Part of a small language model's weights: 10 heads of 64, rotary positions.
MLP neurons of a small language model. Each row is named by its layer, matrix (gate and up: input weights; down: output weights) and neuron, and shows model dimensions 213-404. Each number is 500 + 40 x the weight over its row's rms, rounded and kept within 0 to 999. Numbers have three digits each. A neuron's up and down rows have the sign that makes its largest values positive.
Before each neuron's rows is what it responds to, as a language model described it from the Wikipedia text at the highest values.

Description: Main verbs, mostly was, is and were, coming right after a subject noun phrase, as in "GOES-8, which was" and "Lift is"; also dashes or colons after list items.
L5.gate1153:490510475518497583483442541523508480533470485559477483506502440556473447453540548526488478480511510549495525512418480527471546514484526421482493473486491491505542505481576495423407544562531520548567508421455491501426556456580553496458529414528505451432455535511485514533447508431532403480522540529444506414546489463499509524498539528475493395496498457470563577533474421538443457539564493578482465500510593556562549427584466531452455498461459531534498428536523483519530541497555474493491542513493472529433492528507507525430539510432446472517470486503480493555523535538445450540
L5.up1153:502517488564497488471463487486489544483564423438547485546462452495537463540439455475486463481479481576458585499466486491526431523498437489526520467440501494550588478443584468440489507442537538582521512383482482511482514556500514453520446498508481583457497511473507463512465525489510514509487470452476416502558471488503569491477456545477455493472477438508499485514441505471469533490535520560522479544466492529537508487489423531613594490427485520502443461438552488559496531514515500525491504495517463547507454523543424480542512567449504492512528529513504439524518536491461538492
L5.down1153:543500494529544445571507508554496399532482504477543438560462468502455479469449484482488478454439490508448530434430547484487550501542490541517472505442517462464486451491558465466549501530472496507490449514480588490585452562522508457483528442513550552446511491541559462494486540487503440480497522507577537506529505534516452456530473529489525461476484510538477573464560484475489505472528476466449487453529556510577499486521559441467511538500488469441547543527516441448524543538482499566537530544498515480492488544565491519451578514520493469472511458530572519467525525554394495521

Description: Final word of multiword organization names, such as "Museum of Modern Art", "Monetary Fund", "Agricultural Sciences"; weaker on table pipes and abbreviation dots.
L2.gate963:423569436492491541458524565484522532522481563483521536575533494563571534523533512466510597455479479499503516459544564391532535498553556558491534499467485541505532482530512428497474562460511493468547450485494468516492491505501523530525439475468513488542443516468522414492498509477519521527424492505489513506504565579526613537420547509446444546507408500524484452573498521504548468537433504522501528483559515522515529482482467472492551457564471464457510442480548474420514555442397536491510488534498567470484467545495570531443529507435522473473498539463478496460490418547523497401
L2.up963:450447478487505502508518547545507500498498497452456480512469495555424511494541486531538500454505468445557505552437456523540442472481501552521541472459490542511488489513516477495554542540498529568471529489486548492469490568489458500569518528499542444470541504574595512534465541584522494512479454502496534432478479461524494509492470498498500529548464479531370556513500464504476520562508473572479482506482518517438501525542425513488571490474545510526540547510522559534511440550543490538536561507511439526531561532418575559491499459416453535479451509529488559516546507481417498473
L2.down963:455496535466482504463446544483523466529534562472506573522516472455477477478465481555514459442473454549502447506502533489474459522481461593479492547510475483523512494511463470474532442510475501594502562469510482496507409465512508529455496422485517459515512489481512428560489436509481491543492499508562451463505516507483525611494557483460476484454463519547444502550496481438456510548537522463548546472458442526532515513501456413471531453575452506498556481525417432511561495483529455436548525504519465435503550531524519469463450515463517419463434544563541446482583465492458465474

Description: Nationality adjectives in table rows, lists and sports text (Dutch Albums, French Open, Iraqi), plus digits after a decimal point and scattered mid-word tokens.
L2.gate213:449566494455578514574519543555448496508445488507491584489523507485516549492481479585450530459526529512481609497511518432518411536487548506532553533474498469458499466499483466563466515483519547515480476475500506468478546581569546496421501521491513579497492443544473423515551532545527582474544497457463499466521556542473530601452437508511445494471481522479481490443440515504572496534539534559493506470493560506542530492452538495495518523542468410520532520548508470461581524515403457416516563450472603530512562482523521536452520510467483416448467509479571526491502567454488420510
L2.up213:462527508453446596532537492479523464542416524501417466506474491468462525453505501524550544471500517553544517442510452418486509544516534545518544556452509469474558528438514460552554539522472563516474414452474464442578497542506485546525539477526551562520491453524498491466460483500446560524440484480523536505468525506508514577508543474558492480486542487539555516407508474492516465492522503526531450517532467507509504477479480480503533528417469541493532490526527540513599521497453463525495543475455536529460473448501476586438488511461540506506421491574445502445557500492564507577
L2.down213:420483502450524554452520474454572456480572529461580596532467449457498551530460519528522563484538468493492506431466452490537544543446507483539538450452500509489500504518529537555544480475501506566446440551518476488493545557512492447521569537524478536543461548482423503467539548551471498465478453510507503454526536441436495560542483445555506421543546438518566555530497510548497531513497524562520584512512528536508547514564440491482512485541449526479563536562470483544484491506521473460462466500473491458514498492554536557514560458479491506534493517465536568494508505481517479544

Description: Tokens directly preceding a year in dates, mostly month names plus the comma in "June 6, 2018" and "of"/"late" in "summer of 1825", "late 2021".
L5.gate794:513538546469506485502522522479467469441483458420585521435484533521502463447466498502535547506511448458497529524439515479533603514526509448590503505490487458498500534528501507481494428600471507568557505574514511430475413525467518488492513553570524507453444541408457483520497542522486487513484448409447474469507467585541481504504549526507477460515479585476521529515511472572379478559508440546486498433481522515571550559495490469514425496399564501569452468421475497468515488539507455521414473500445424491446462541496458399525478551482467468482553523479419499468428481550527508562
L5.up794:463492493513602508453506555404477482442538468461488520488529527410494501467552429445530505502496510525578446519506486500514488493479425514525541591455506545488511504455442512425553489508451535508575525552458503571507486475511553570470485577557536460469507530538416562515432511565488427548479514453517535548535473510566518520475515523456458531488467553447420546568512495530480421511515490441485514466530473538520549513498535490471445486522491466489502574483420537497467501449461517503542461458523509485475458473518470440551535526542499500522456465461491465496503576513507461572
L5.down794:490440498532566519517512537520532487507505462524480482485519528450537483469478419444506507494454514474404472465412484424500486468544549536466536564496546499510547455487508519506480454496450527451440474497498541542431545559506554510629534538502483485469502492497517471497439447505547454492453448512520504458522489440595475535521599496516505466511510491486519517535513463462478515463547581503463540481482470515458470507423585451518464509448573528559442518539520469496495428415441526477554447504568490484453512509553498515522460565492541535513452611492476499509552539441551453511

Description: Fires on word pieces inside proper names, often foreign ones, in lists and tables, e.g. Slovenska B-ist-rica, Bisch-of, Kę-dzierzyn, Qarabağ.
L2.gate517:513501416488570448474512462519626448487491477527559536513491489521489488506532455445508460434491551568527521556483512499484484516482531477484511529475527448457429493439544522511541466515511599457436499511434563571497594511467490505551454491550461545457504538476477483462490491526507514506427532432471540481554465503443559577470487594378589594530564503582502494397511506486567455468509573562513489546540559527507539478520568465440562510471502495463569496470474532428500529513584457448560530536556561479482563537574459578513542485521466516507431508471479424443486518506543544435
L2.up517:449490442475504574451483508531511489466447479520520466455555448459527494431446489488486530462525477503514488502506456575395612427459452556424474525531534478498377486538559486469464481485507503366417526552546463471545513543473526583454488580507545592533465489456512487445574482550468526492564559482432543448470547548473481500496472489487557550492525469580510562502489500469539495524483521480548529552491530467504534483504488473551490470513561454528529483575531492472499423588385496504563535515481540509479510497561471511493540481538499474436519503481493533446480554530414519478
L2.down517:499472518460489421477475528538557507477439509537547436517498516574462493478466488545514495511426508513577524535503452536409532510387454490497534476495508491432480514433569423504486530484491549399506551517488443491491530475518497542533511524457508521510507559531528474495489536486499489490571456437504566470514552543511495500482418491532571486512529487553510546491497462440509571450486515508502443467532513485530548566487478508508528513528509421522447476469473490522462482568480491516528530489497549545450430467509479505503388480497496477458536485456534519420421493540479528492

Description: Completions of full dates (the month after a day number, year endings after 19/20, e.g. 19'49'), plus reason or purpose words such as criticized for, due to, to prevent.
L4.gate1126:516506519512521554510568535535435534467576530547461457519493504526488508474515446545463580400482482489492518458521560406498570508469547486499427484479507520453486458502392532519410597450531520446487520541494433547470523490495488463512560481505559511521472492440548453532494479444497511504415457530578447531542504534503512454472494477530468454494451474538531528579457522505490510497489537527439540529538508517496417514484496592525508618500564534577497649572465490485550486476426487473440509532560527488484500482449546534551512510552509514486577459484467524533403486532528546597
L4.up1126:522479541532498546463523474483493508495557467477491499506475577530499535500471498557519513467478426452495464514436578501502515482548529424483475545521477406553485469474490402517508491478487543456508522503484504481546531480550541476507445485519453463543488510448481575465477582499442494532425488447516483479512516529461438499501491513508514474458578526551543491451483503538450566472517482481519515444536445563501500463513560562547478526485519512476531482488489552436526453441529408564447454436521498495552506541548533468456514474519538509473560509493487499527450528526505493564
L4.down1126:518499504506463519542450458542469466497528523541562476474540528409497515430460489516441525507528534576504534569446494542531551543495425563472560500509467510426513493463444455543523531485594469554545407500457494453576493532539577456534491574461500595527529416509538454486462515495478505445408443572518415547476540493559505518520469473497518459456511487473540481477433451439517551426504534522514554442450491509556471460474486544551426537530506462520558574552486518576506460490469497507456513487533440472505482517516458536559463472487488466462543509542464412531433508541475519522

Description: Digits right after a decimal point in table cells such as vote percentages and climate figures (96.56, 1.76); also "of" inside names like University of Chicago.
L5.gate911:536498524473562559499460538495566472399415532530524610498445435486504446441483485518428495514446533468491481461508446534519568532574452561464528543500492525518473521428524423495514505491507517460555514485484482541517490534466498459455529480517446574504477485536453532426552482461513517476553444479518508512510508466507440523558484420540530500512534516485541463495486522506480507512488465536455477591507520425527412524445526491514439472446480525433437489485428523549457431462558475491458439479416498536490406535538560444550523499520440484457522558566426499486493498522503492413
L5.up911:478456526496479493495471527463496530502549454524472487487544523486450528474547550550470507501512550548593482481479561493469504525517476520514541479417464530536482478464503482500535492468556510468524496456459622530535483516518472418536439577521462492520502491516474544499503539417538544517545530514543559501482562464503493570469507502530491517534496498472532519486540508479463540505577447519494549510477518542439490465534539483510455563506515532537575520508467501556471598429490530490498505534576447492463492500543459452450441520430485525514472522483515545428525512463509551439
L5.down911:473471506436459531457465513493486485486498518556448452535481414509476498462551530457458450516448482588554473591528497550509547502569517506598485540533526484528424494504535512513545533540525519480541483498489506484463500563511467479454519468431563492496429516543432527530510517502570464494509508462490457463557497473516469511473456412542514482456514477475453520497454524513506447545586512478500561600521436416490475519530558556505522507465528456551479506528522458598483508431578465481550490477525513484539490466458528489479441499475457517480480489475435549501453525504498538529

Description: First names or word pieces inside personal names in cast lists, sports tables and office lists, e.g. Yumi, Gobert, Edmund, Cromwell.
L5.gate1354:478515450478491455528479455490548484518526474449452511500543498436519568503429612431488417483466463514533510546440547483463470571494521534525541509501469462470523564530451502535562533531510403465514471422487521470516489494453493482390463502562509486501515503534524469483542525501529511476494478521517499506564504533556492475480462489471488507532463462493506569484495440539483472457463544501566522476525464569482454538503496572472541497503578460469438447486516525457495490490508411520445490471528481532447523508527513485499447478513544417530417527545402499417505474485476409513
L5.up1354:471457532550488513542418433484470483511513511476528494591513473470560444521453417555490470495463533506443501441519420529478499470550570495540535476483469475494475482539533493452464524573471521442500474507593505485540496576478459457507426469458463523475492487477410446507446563467549440558481508421541525482502511520517488452472490535477491502517441509514513521448460579416437529493554555451511466459470527461519443515527533553486523473439494566476498506464549478542451518540470526493442483512489509528489487474465481540540486589443488473436483473493529472546520452557543448461
L5.down1354:528451506441493413534491516485472462471473468509516454465538472548502537467480422508502508492467403517518474519472564465488557500526486504550575484462510538542467534518511466428473590538565542487415520501548499580493477541517534629476459503543493493512473554449559484469483503546533445487474540485484485542439515430472432489425500530521546493515497472515510460544567505460428517463515504531512453543490409492411616544519515506473525589506515469516530527506492488464471490484522541477521563478490502551478470462467530586524546543540462402507509554467578442496576546500423469554

Description: Digit chunks just after a decimal point, colon or comma inside numbers in tables and track lists, such as the 44 in 3:44, the 56 in 96.56%, the 00 in 450,000.
L2.gate1303:537422434542460587554474535477561494498486512489539522562513489523523478505464499462532503484631465505461496481492507495485542512467517414539488470437463503493441555488492448438409472487535501474569468530483433558478473541583545491487513519473467481467490523450475461507531531476504454483374454498534589560548520503504481479522446484449425469449490441532529558495463525562504484551610567568446540532496468482449451459482537536512496450533549456489488453528488496482538422502542594519556540471487522508523614493537492484569465455449479531454531538504406558501510536482520520508
L2.up1303:506547562480474487472491535479446464443517510493466450513478403465486467510492481461498495502480445508457498501562491582456529542530456548511496492475550507494462465536430505481489502470465454510507490477507531433501511533508478487491563490458463545457514428519554514449501561441465541525486558552348485492575478468426490521457580520536395587399515465493580483515486465544510438457478516470472537624503488538562495461537508515504525558412521604501523514478498486477444475476454548459493473507433431538496465512479469545465609457453471569484489520547504515433473526478555538513
L2.down1303:517495480463470522514452548512551587558501422507433468544427432514516525516472484495535488516551490566505490500526527574473517517511473448536552454419574530486521441490478496551519521541427475468485480526577508513539521517496535503544440433488515493450482486488465627460528456461481522485466509487444565521582446537533439540497556500512480541476480502477511488443414458506471438486571506485446489524478487560546496516446572515449499523492557491436464427534530548482480426531562614546530510459438491559468543464550484570556550460533572492523546483518522492467496555477535482454

Description: Nationality adjectives and country codes before a noun (Swiss singer, Korean microbiologist, French Open, SWE), plus cell separators and semicolons in tables and stats.
L4.gate232:504572474530445556492506516490517463412460547485465507511525489549481512464511475520485553525450517516447478480497581490456553482505484520518443447397457488571523449554500519522515479529465571519517524514569507516530550519496539522518515478488530573468446511410478415479597472508520460467474467566474511550502505503515490499467508443530491496554550568494488507501509510551499549420524527502537474534500594521561459487485494503532501446507557543509526543583537490501415557496608487569464513552530479515516549450526477446501498531506576477493492459500556447475501467499470554535
L4.up232:496531518432445477516462465504444487460509494438508445506499479545511482543419496477575504475471461555578481516443527482488495432540485520514531514425484564516497422529568515400521502523519467477426556565512495463507526484480474486478485507465463512482499436471481462516457463513460491521528469487513526472552489459480546468548478558505462546588496543468509496451488567513442522550522487467527403542501584535513525471495482498471519514493509516517451462596508552520446528495504464509477483434422502629463503485478563521467477533518463493488456528554465460389576497474525459529
L4.down232:454496527513536491541531526550469444469555455513514543453424487496491511558481557527543507449549444496551513532466507555483437572487505465439527521484522524547529460556480525490520496494495520497522446520542437533475411486545445519511439498513571516509574504488498593519478478596537506456493491525511537469525345505554553455416499519522497448506552448546539447489478547486535536563497490507452486549466463492478443513439453497503590524473523435440484462504556586455529502525484460367463430523492540514513536546473536434471439515434516556452529575508472481450518514510434567512

Description: Final word or word-piece that completes a multi-word proper name, like Museum of American Art, Boston Red Sox, New Saints.
L5.gate553:509500589481491476549471594463477542504469513455495432467454527460490473491452460496498549497504542575462459532484529524534517452514490543466565546395502485441497499488530540536509471476501504522523517529543465505492418496464549459563534426465546509559501477454474601528509429412443516510454480569522492493467574488486458448490504515453439429534467542485523522536517530449538481467498443477532537463541473438483481482506485521467494510475525458429500475452523471496563528479531568599513516498473480459478552432459548489468485502570431488469468519520511508473498564450512523537
L5.up553:554453519509401503570509487495474493517505502455427495493505485552499561503457588473405526504534459546523563506510530526572491475462496566425544509508599506470489490543477472484473436514499551538573566514575477504487540444498529494503510480540500491493474466526451516390517471503528494430529487449520516489413464548507469431485505548440478471450464541502477498498483499401552499469516489557530466456470444425551515602441512487583527543500566500532498559539507502537482523421486475511539458472509488454463522583490493536509461427502476532496485473476524445542492563540424462502
L5.down553:576488410572479512495458574468437501499471520564481454536544408488515453472574533434516469498462520576562510539509508561490550547476471583512436440496514461435550467456554438475496504464506484424449476452482561520438543494462495495460492542595488493513517490514441546525441496496497495491612477511468481450510526482525507487484483544506508405527372550469493494494587566487524492508474481499442583424534463459507473498491452492508624471555455459423476464457461524466428525607549567550512446494523501472447533448563493548539481458490401469463518507515431566412560551524514515477

Description: Final word or piece of organization, agency, and country names, often after "of", e.g. Department of Justice, UN, University of Chicago, NCAA.
L4.gate1523:425409509452461534525521519581532558482462515383473581503415507483504507488470531489489458467505573549524532524495471545480503522465539499439554535530476557513480567530517530535444525456525479456534583551498503492483398477457531566586549565528488432463519406503539491546471525497466517446509505475553455572489470544519473550476541431507392441581444484473542528501526503498540580522542473568514526458511503529539514489518406482528451456556542467532484450498568534480486455530435466475480514497468483436485492590481524477477519489545540527501495473535477479494460559481463528568
L4.up1523:470462521538540491578510503433450545530517525532522507538498431526484480542448483531531494558589540498546547520469493478500568470415504451462499533484522565520467503580480458490440483493490504510548442485494528547593497468519522503499521464463508441590454405444496483522579517563428541527461443599540558492434548522451464518415495510392494508508476484559408477477488490488527443515458486504558535454468536492454443465515495540549414516521505541492487495520538522488529475479498526559466500480464478472518507465458523488461494491546452515448496486616504495522483488496501508510
L4.down1523:503469525548440530496470441593548516536524537450460509555478418505490499495432480464526542489526518464435556493410524550521477487479513505503498609525482546503509466477537507427435469549500494501572562520446475534465545509492531541424525520560559494545498497466496538464528508566510533542494475499519556496539510485443534507452497471423454492467426520469486512438492539564485391484463430511494472471564505500520486410486498516584553489507493600460534448503517493495493503455497552535558519637473475560538446447474473503544514472529385473497453455463526529490471526489471499494

Description: Year digit pieces and month names in the end date of a range, mostly after a dash, such as 1911 – 4 October, March 7, 19|17, 1882 to 18|85.
L2.gate333:492418554437537499539471525424475505540529407543510522512499502512505521488511512523519472502479535439472509550509521460456557516454524477515484516553585468508551533451477499429416510525533506506530505509500469484489506492418564442489612462527507487527528483470454512460435471459465503425521527509485493527473430462516443463543556526542561441492450511542489443507503574457473525458561476595505480419475535471412496484529533480495484526502491497599444436489492494467470549498496443458457458490466432532509538512518495429445483509496520494465533419567487524535499452467465437481
L2.up333:537518485549538544550457492468474534492534527487497513504423527481553456505469506461566446509495419520488469504502506504517497527485568490488474518442483523524526493558493535496491464511525538530497526528453487462546447439497544519436516559588530476492518511502546469520458465524456471532519444529466487471444523537572521473470439534446439541511559479557453512512570496511510544531503531517508479557508527479548441487498521503415535502496526491544531469516543478459513528461504506584470426428531472587496485436546585491509455472507471493442515455535474580545497509557528519522
L2.down333:449495521576502538484474518546471532470491482582542479494459530448463477455498382474505476480493589530539438509509492512446461525472486558547471563487463531487473458437503489477460424476556568525520534548467516437523439500488503491415493539438512483553589462468490489435513470488501516493494460532533570465431492519526495543441550489506480453468557492528569535536485519542487501527529570492516499540536518521498439552445499514499550523526496444449490478473435487469528565465521495521499443408481476498541430562489503524467510495599527494462437509468525481548510492536477448507

Description: Digits and fragments that continue a number, coordinate, date or name inside tables and lists, e.g. 83,550, 25°16′45″N, 6 June.
L4.gate985:504478480470442449534493512484494554540537474471456470541592504597495513453505452541434391441519508559510479538495432488497490426437495496431547491518495513423513438445529507492468496423509481504493561578472596496422423496553516468439519501466477465486476493495466536459549489472524493531511484493511576520449467509517567472467472527514474521541461537509571468468535471519543488516526433453538470519491488509516512548561471417498506490580447470512461479511471539476519505529488506449482487552452498545521490452484510500517464476471540521493586488529514525508426529460487481557
L4.up985:532568460461455457558505463513527464526533502447537504511504503446499490472524528452443520505558470449428517463409470547508542447536541396533432482530494472478446475512519510477494477483539567460453496546482533433502568464544580544456469569504532477530494466533511521461491550461537478525479550520435486530477516516520480501560417477518484514487556505558532458508492576507521498474438541453506417524473509512570462476521528502503537537485465512565526468535513495579425476512473507432605472521528534554526491488512502507418440529527475513511548485453545486543512518481473546525
L4.down985:552592565430438475457534553507457488483466452436541509518505508499470514484533514476500489520441498499532514504502497430461518498507519472438493493443517495479514531529521454474575425473571500473541533479440555512456486501480514506553524472467567505431488500522503486418554525559507539454506545537508548533488431552521516461504550484529524541490457433484514511523445541521526496547596512493468497522504558571475515465504518530534467551578441477462484555498483521577482504548463492539476547472514552491537518492527536458531590441543501498491485528509525456573452488511553453515

Description: The finite verb or auxiliary right after a full subject noun phrase, such as the density will, the dish is, soil have; occasionally a dash or table pipe following a name or title.
L2.gate1075:522526472528543504459435481558510460495522436515503500528507492526480459458521502544509535498524512417512467519480489533567521462499499468525534473520564496494465442497470494575548499453503494549543573490503584512472502497509503601501546534490561470502473543563488466515495429539536494482515534501459504448492447520493529492516516537487462544536489481494474468470511478561444477479551486536455486429486559522476496490525547512453513474500506524493484598487502518436510526501460496509517487526484465437593554528475510474479447501541501485512491493490446476471520503507521506564
L2.up1075:455498516525464547539492502461521424480455494476605517503488536579508513524505526513488489523491512482445522502528470512459517513524495535554473420523488498494588542481591558426447480465427457524526507501473478540455485443551589476452535503453508556465560457560504472499481510475501472530419479484529550530560543501493455575512510519445471492512435512477489511559576510509527527528532529484518468552477542468457569501489493527571475439436380539573520484481511493536484540490464540494425502547515495502591463445503491515529448491462519502487506425503528552553572488517410508432
L2.down1075:505545577436525495518458546510492433564439491511472532459466510496443465478472564516441487406431520533467480528521500584549495532457482449473481502476584542484507530475524477534514573471596521462518456496473488535466476553518529461502492442486544495485523451491500540493491494541539463515485511520531518467502551491481517536540496409435495552477476486486502487539446499514512415512546553445478565478505560418434475525570506547541469528523484496491503401436447476441545506515495514432526516514491522451500473493478470537545500437516402496529508491499542465484513449502453457514

Description: Surnames or their later word pieces after a first name or initial, such as Sch in Schulz, Forbes, Get-z, also in brand and place names.
L4.gate154:499564477543533515568501436437498572458434439436505491444444558505459457446514527430505493467538525455501505494551459463556454514492482468515546521521497586582451495464498464474502476543527495481573504464502512485470434466527498457469490581516472429439456488507537515511517529549549452430472514444572472562480502547450524528542488492475463482487544463445475504512410484505489481539546489497453561480498458529412510489531477503467449478426553493503407449539478448493509494402491483458463467562486508438489516472532509527510480482543540506433450488544500553460513476543491544498
L4.up154:526485526538513544618493513444490464524528523492515433492526504515467486531529438536587493536498514459467506498398459512470437537540522478508427500460624476533454491500516537525489524618509428456496530496488460499524497493506550499478493480466549491471470554523524525549551548460506462523524514545499497411445531539437526554464502478511472488507500501513441469499491499500533458462563543458412465514419451492529523514522417471413497505542545482534466498495474504486542499504530540449518567508536428521438462550531489440517465488434463584441525468542481531510456501500554461433
L4.down154:492539459544469511500485471547472466497481519539521518494541471522474517458463579447567484554532469455505513470522440553433522418552533503543517506514478547461568486576550513486430435551455489458473486549543524470469494530537483421487542505517467521523419508490521497480477471504554532496538572519549448573517492583511521554524502495458413477486484544443510512524553488540478523505424456553519461509520487435522540485466569527474450499512434527510464509475520462526548523506466517545557455541547454483499477467471490482460526435541538485564488542500531547451474505430525439503

Description: Last word of award, role, degree or class names that finish a compound title, as in Best Actress, Production Design, and animation supervisor.
L5.gate456:538518524492451501525512540471545556476522489512502524528494526497498489563500490562463514516509471462465507543512466595497508484480564515447445468473497483490450469542515466453453447509505511474418535518495460432496507558437450497471522472496516515475515546471508484464591533460531523471486409493414483492554525431516487486487487484509504531483493541507452531493504537555517481496388542501512488547530521511502507484432515500505529459534438547461557524571496512486527481413417462479489532397538484547419516465519472517424482486523531578521475483490535510519494531465506483538
L5.up456:457508551462427425488440396501505540431534500523501498584514442543435443489510401507458472500478526505515551422491475465452478471447523529470411468442419421496487488474497475549513445545537547516562529540472509525537524495536559507442554503490558450490502490466451477496562485421515508427482506453387537502508453464512485499517477470558513590428532448515494501512520505451536499522499483459476564457490535486453558480488498496488543533472476467484538559430464531513534569453492446526493539570503507494474571499487462505453488514479523541529517499511458441539507504497496501487
L5.down456:554584503500494469518485485429477531499430529504514448438523544389436561543476576481462574552437478429463523468509481498523472498531486533529508490498476535449440606520466512579553488584484460482440475498452475526523471553454461544468441454470521449423497506563520497489557507457547444455529539479502477539455430492543482426568525527481530499520557487503470481523559549566546487489520536543519436481509511601572526472452493508482554553515514539447536531442500474450446495422547510515554508490503523481560529482467494453422502476419434496469512545521399482432437498409494431584

Description: Auxiliary or modal right after a subject noun phrase, where a past participle follows: records were set, hospital was built, has been installed, can be used.
L4.gate239:456516507539498410531504494577535425491498468502419473507474495509558469505434495495500562521477458530523485498495432532575507548526455468496495541493466535452435519516476488526470499419495587558439442467523510482511481527462481476456507531494399435486540511521441422573515441535549494491463453503526504476480543497459460557483435621470475483551447499526532510464538471482504467535488493535435459539491514486386453456441530539464498513510503466551497438539538541538530458503522500553475476481566541556512469467466453543482504521486515442494540530507461548567463477517465512505
L4.up239:460505586566514486492516485505465481458565582488462504451502476535459413442491416499470573461457503485516437590555491500527480551484490524471434489543550504462501503436465522481517536519477516533458446546564535498515528453429474417539483513478509497502555536490513510478450480506481421481493520475511593493548555494556423496604488514486515498519525441503479502524541540517472532462511437480493532428539551445463455457510550507518483537510549439582516496488511490425569476539511439527412448517537510605435530518484397494465459485464493475459478479513461434535493488461504514496
L4.down239:531504468522438465523513510491494423511491523457472466475546454420525518424440476557426457538469520486518469573551535511508457490575525519506503530575426508453458501436447559486496486457549458561476505568487535468427532510510468414473476538503479446360520456496504507520434485535564406430635532499512545528466499487557511553518444579495455493499471465466470463504517537530491479395494495469520600511521510472488408471513504422446437469508482473472552505521461486511527469453533507510550532540520513510475470463492504504491498469450513478496517439442506487522438451445520493516

Description: Main verb or adverb right after a sentence's subject, strongest for feel or believe (I feel, scholars believe), also later, began, announced.
L2.gate716:478523563515467510501480541424558560495484527489474515505499468565461485461455511450498540482556548513511461484489479502454436404510432538479500471477458573490473467562500456446575452469480585474523531522517561471536525463412522526530534518502498465477485467499454504500495462514520484429469440476529484524458512521530635557441546469506454497463536522546535520513501537547452549454513501544495547447511530463517462556483512479455450484486541473504554488472574537467484495580480483449450522507485502489453543497445465543486531527558469459500534538444571447514479503524461439471
L2.up716:472473468443491457465475474491442485421496512510555523539571462499495494465484514524538468492511505506480544517534495509502549520509540514584500566462577563582492476424528506454575442492443439449413584427501451530420501565475499448519490493503479518442485488528565482497471470500511421535505542480526433583513467426490518451554501517414533509422550524512440515516512415508489468481525478563502434485491486454551546451509555517547559484475502470534490503458530505553471436493520550465460490550530508456503492561535483467464471555588447478473500529469516464468518473494476470558
L2.down716:507470531493648529569534420518457532441447443507441519458478625461496437447509471527414543514484486580547438461500509497510515418561504456484482494568520406495447502433472481488507472459482502516556423500520492488505539489504506489562516562499479454548500520395545524511467516506543528488541495512553504501533532518507378432460497556508518449490495526450543445548474484469516476488566498398479437406478444435501539523486436459451499572566607483472459507547456546535519530456522497496476468494538435420520465517487502490478468435444467504524482458419477568503454547504457535531

Description: Words just before a clause's main verb: adverbs after the subject or auxiliary (later, eventually, then), and final name pieces (Mika, Vitthal).
L5.gate1257:559497465499449455535492507422514533434491492478512445487487532583535529543545411504589477482530493512536486536520490486493477469521534456546411545496528551494491472446532511528476455534485513455458458531534527457505490510470477462506485467455524494492585522539387471540495468505525547484506408531509530465490541499532437504528507515469516483582530560460506459475527468465463490488608495515495475497503464534462519564555510487537495546541533480530484484486560515518510532503582519462476554589456443564446479530493411508549501538513465532419535459486556527521465459508475496592
L5.up1257:517512529592573447534550510490465499454443417451533516507512504518529522448406533502524495482453508497543532439458522547479514455547505448550462514520493505477487514532554552498484516495497526516498488514511537518457527479497530403553494464470576528450481497502488541454551490510500533534535504509428497485446532559536446490524462485475518538454602438552529525450603528473567480508596527522508571415415571516439419477568475515489503523540507490489570448526527466573429494484501515522529482510498454427542474557527476477449498475481557424465488570476537426486509482445459489482
L5.down1257:559538536456471420533392551503494479532566512487500482505486418449500458461496508509537520518491468483554472561481521569477529548504477389559542529464488486463545439476478430513461500452500471507485510547446440506506525505490561519537510542532561567411556503503473528494482522556506543503526540488483506475513488538447494541464493506540453475565501485477540469511476464483493526539557484466513549412540523500456484497510571435459479555527482509480535529468518453584440471550522489409456529518503496451470557565497481491520466473465527573468432418517474471532472444515484507422

Description: Verbs that introduce reported content or elaboration right after a subject or comma, such as stated, noted, claimed, announced, saying, plus such, focusing, because.
L4.gate1649:515505488543466490591600438407519466477446510460414527457551499522480470468465497494472555492522474502550529491516460544472506501475462494535516503490505482609439511450474558581515506512477544543440484442500497575521550535539561486470513520562531566505413549563507466535449439552568482463483438463472511488502536538519529442513521498519498423534458498413478497446450535451510527493381571425544444547490541524532471514385468535509474535537501549465541508462535489531478351454542516496484530540474399496459521454529497480557463458496493520469545529483540523520540580587454526522
L4.up1649:460507518488501570575471526407461502529450466507500571491482474483540474476463498487530503526494497510469487493562515478452506522546445548521431454539527423560512414507568492496504507463545545538508524522448493566541549508559569452506458584495496570523421523565504500476443389514559442562538493520502510513516403512473514466537459485495552505510451540544548509477533562489541538491503510545537475529552471517611521531513433535579412502522550458544472464453503489483514502465526491525512462521494435464599496470500523479606565507511510518508528508497489558504467513579527480481
L4.down1649:472529523482561551573476513438453536482444522503441477484519472498470488467473458451468496462507529445517510484481516457497534535516477529518444474513549456535501443474541462514535466462474533520482513529529519447542522487534467458506535562526508500478481484513469526527524452539493461498590491484512466454511455456463539509584571455522554442598532507505470539471457507499455469475521484517513449510499535507542516592454510508559484515560485484462469534461522527488499513447566527407431426472493429507542479494489499565497420465569510509474418553447506475478496621590516503477